MLP neurons of a small language model. Each row is named by its layer, matrix (down: output weights) and neuron, and shows model dimensions 144-239. Each number is 500 + 40 x the weight over its row's rms, rounded and kept within 0 to 999. Numbers have three digits each.
A block is one neuron, or neurons of one layer that tend to fire together. Before each block is what it responds to, as a language model described it from the Wikipedia text at the highest values.

Responds to: Prepositions, articles and auxiliaries (for, of, a, had, with) just before a quantity or modifier phrase, e.g. "for two more", "one of the", "a total of 35".
L11.down925:463488457520481446533518528513541430514477431511536455482487446434491459527471517471523456450501522484527418482500475504515593522525543528530503470509491475470495464556439480542522539479505483559540428500537521513554484550545562488534554472523540525502500490529474474505498556468580465496

Responds to: Fires on tokens inside sports-result phrases (the $ of prize money, win–loss records, draft rounds, runner-up, qualifying) and on paragraph breaks ending narrative sentences.
L11.down311:521481453502518498517581439540443524540484525445545547515497475525517504509526446582478492530486519442512465479506532505539453508535465491517574506509516436409475494574484517474489495535522508500525465515491509450470490494408537551407472574489443481515502528538472484533464475498421579450

Responds to: Prepositions like with and at opening a trailing phrase after a comma (", with a mark of"), plus pieces of verbs such as won, winning, written.
L5.down12:466473476439549455435468502512505551505461466543460531458573462512563421449455537506458449505576515474558464536496528535485530494448508529520505494513438478550518533470563505519497475545551539464502503484431483542499526521552494494532589498565484563447512431532489507466444441551599519518
L5.down19:459436500529470524495429535566568510487566450525565434485495497520494523568470553497506514466507433466544503452552500464519450503496600546507520476495525490478469542526560473480574436543493469448561477432519550428489478472493521504425497488505477524461529507492463474541472524488507403419
L5.down117:563493455527420452544478429515514506492493562454463499596485513489527522542498579459493499527576479564501505531510520560502513517540481547518495488525519506478466495548517458555571446483583558435524521503484499488560442504499550524420529490530514545463525546514427498451478494488595438517
L5.down129:486478442546510467502415533511487495433500495519504448445491569536515519447484477473523575474549538504529498495490444560463457474501456463545481532457541559534469554552531419536497497549422579487486469506424487505457494544463510477542505546487480471430449534480457545524499526535520525473
L5.down145:527518473511557509462504527431457513517488438545423528454459451588484490421533506475452564493473598487482588439511521517471514462456514511488472549444520553476494488434538480522512431550493490541483551521456409473511565503492460489571540530468512506530444529524499535488516476514499532458
L5.down186:430587492558477375488458499569529505545504505536428502512573445501438515467522518490474446473509516458485481522404534556558541442533520543472490450489549563511511574617488475472533511503518589518544500530490586457509417497457462474483531580476506470526483454422492519473540483518530437573
L5.down233:492457553495520476500496583460497445479500577543517446453495580449551501502499432517503495448543565536477553398525523519511482520490490518516572495515479534519541548491480462442494494510555432491557529512435409498502548412487519457506477528579556548536506548461501520539486416500509466432
L5.down487:516528518499493435446510473624448512576525490478440482510521515481463540559516506456529474488508428513443453490468466469432475573518507501501558516452447515526540530488526559574465481490495491473553493547542498511453499559527564392518434508510555506520518484397464549489497486447483507512
L5.down673:516492477486522500559544462438541523515496524557524496592490516571462429463499516507460514458482527536506490508527452596490532568496498520578456466473516497453502546502541496570483505439484542502453535457479564512442423547507526485511526526527533510487478531528557513542498529505565452470
L5.down681:442622479579501571478474423483477497526509548479442539466498460527498530462499480475437524490514525589549481472513488562471541523470511490428514517506505474521475546468509490489520532442504533443480468440445527527517605561473488433548498470474533475570497511558445502515457551493511583467
L5.down713:572521494504470482491469513485490514518471509535507502498487490416576518589460468530464520540564568540417547460485445508429492544476499512502469550584441516436440499523490424485504486476464512515577498430438494435489450540551492531459482513474530522564541495480457488529551491575479570551
L5.down743:549471494536492504524506428503495485539550524457522498562511507525560517431468476494469560522513468532421481489571438470489565489521513519463530450480501482469435491394539501441529512454552476465433541550519471482522514571427515457480537517491464451473523523515455494496527464487493511564
L5.down802:417485540524428513504491564538478541412446545474414557575462448486522479470525429561486464533484550491464465500480534614508483541527613528547539557518447532550525511603504532483554516518446514544532556518399484515469545454488441498510434474401557509539523530501578487512526509507501494462
L5.down852:457483489484485460511481438589512467498557460459443486503463538499531526450478486580468483505530545473531529480529477485522509519529508486451560519503490528492461565489472572495449513467525496467533554501499520484486536528574508493499460509462488543445532533591420453529538427481500491582
L5.down942:465460524566540534519500573538433524495548491474555424481523527442521624550528496507498493490510516503406540497516497506484529450434529483484522460492474533542491450569527527535476494432481478449574462488542482467469537536558486459534576529517563515470518465469411541503470499554556478522
L5.down994:488515544517492449552533583531552511475457498487446467547440576515520508524507490483485507514519541538484485530481474532521492453561483545493535542500463511585545522520470444499518581515454488557518424499515492498473530532490518462521474412534533486496476485493531567609539435582543475515

Responds to: Line-break tokens (mostly double newlines) ending a sentence or table row, before the next paragraph, == section heading, or | table row.
L4.down375:516477480514503530511436484513524489487499504521467500455521501468454496529488499537506528546532492571516520514517483435444510541529434520515456484486458494501503552502450469486525494467498488491449506529475496492450492511485513523552503552451548485456507486474509474549510577527547496511
L4.down512:524519504531491528507514528526503529470578523423445493442530460500498481409521572506470533510490478563464521554461482516461514499538452494562502455547401528550399493526504554540524494536449561548487498473495483504515494548533541491529557457476504470492490482462473477480494518505518524496
L4.down848:382490576456515539437504523446480492573454482541526514505467507517572600520531465534523547516535499486513505500483538495519472476486481492497483477558443468525514501499500509519410497447542467489432537459530469488481449500538526508525453497479524532490467435485482521489469500460490507526
L4.down1005:454443530457477524543508536455480511459484524524498507545499511480516555552510533439510558482539514543481536438527485536537428478512511514489493539422501504384515474525486484557476436465453445550492532528444492460472418522492581553441515497461485488552496468521546583576565577488522499482

Responds to: Prepositions at and in opening a clause before a place, event or date, strongest on the t of sentence-initial At (At the 1973…), and weaker on word endings like including, first.
L4.down186:467536518471520454548454516541566421519466506535538467491557433463518592467477528496503533503451528551499511503520498545450505497500519453505463389508501506527461444545433510479453631464466484503575478467477508494554457503522533562480449435465526468470543554556470488537455537494530468490
L4.down195:495522544480511460499487534527538492511458578539506547488502502482542489501573492504544505531454451490545500499520490553487543553494475503502447453474505468459470522556484461406504563550479558468541467510512478536529526407485511443556576469461534509490477501518449470510419397497526561589
L4.down286:460453536537497502508499491633541477443454512557472515481494551549506510479445526451509471535422561559549536545513483537437575566506561459514490540529469450438461574509515505508474451501479561440494484470462515454483479527540533453469540515504518504468462547501484526496544469482478476500
L4.down646:440530547466496469422507423560487481581515554524532471612517485472492495466508471525400603494453502468510542487538426506568546431507470518480560527489529470472518530510532482492491574462531524522535492435478508502539520439452524459423473510528485538501445443517482548504515516549506533479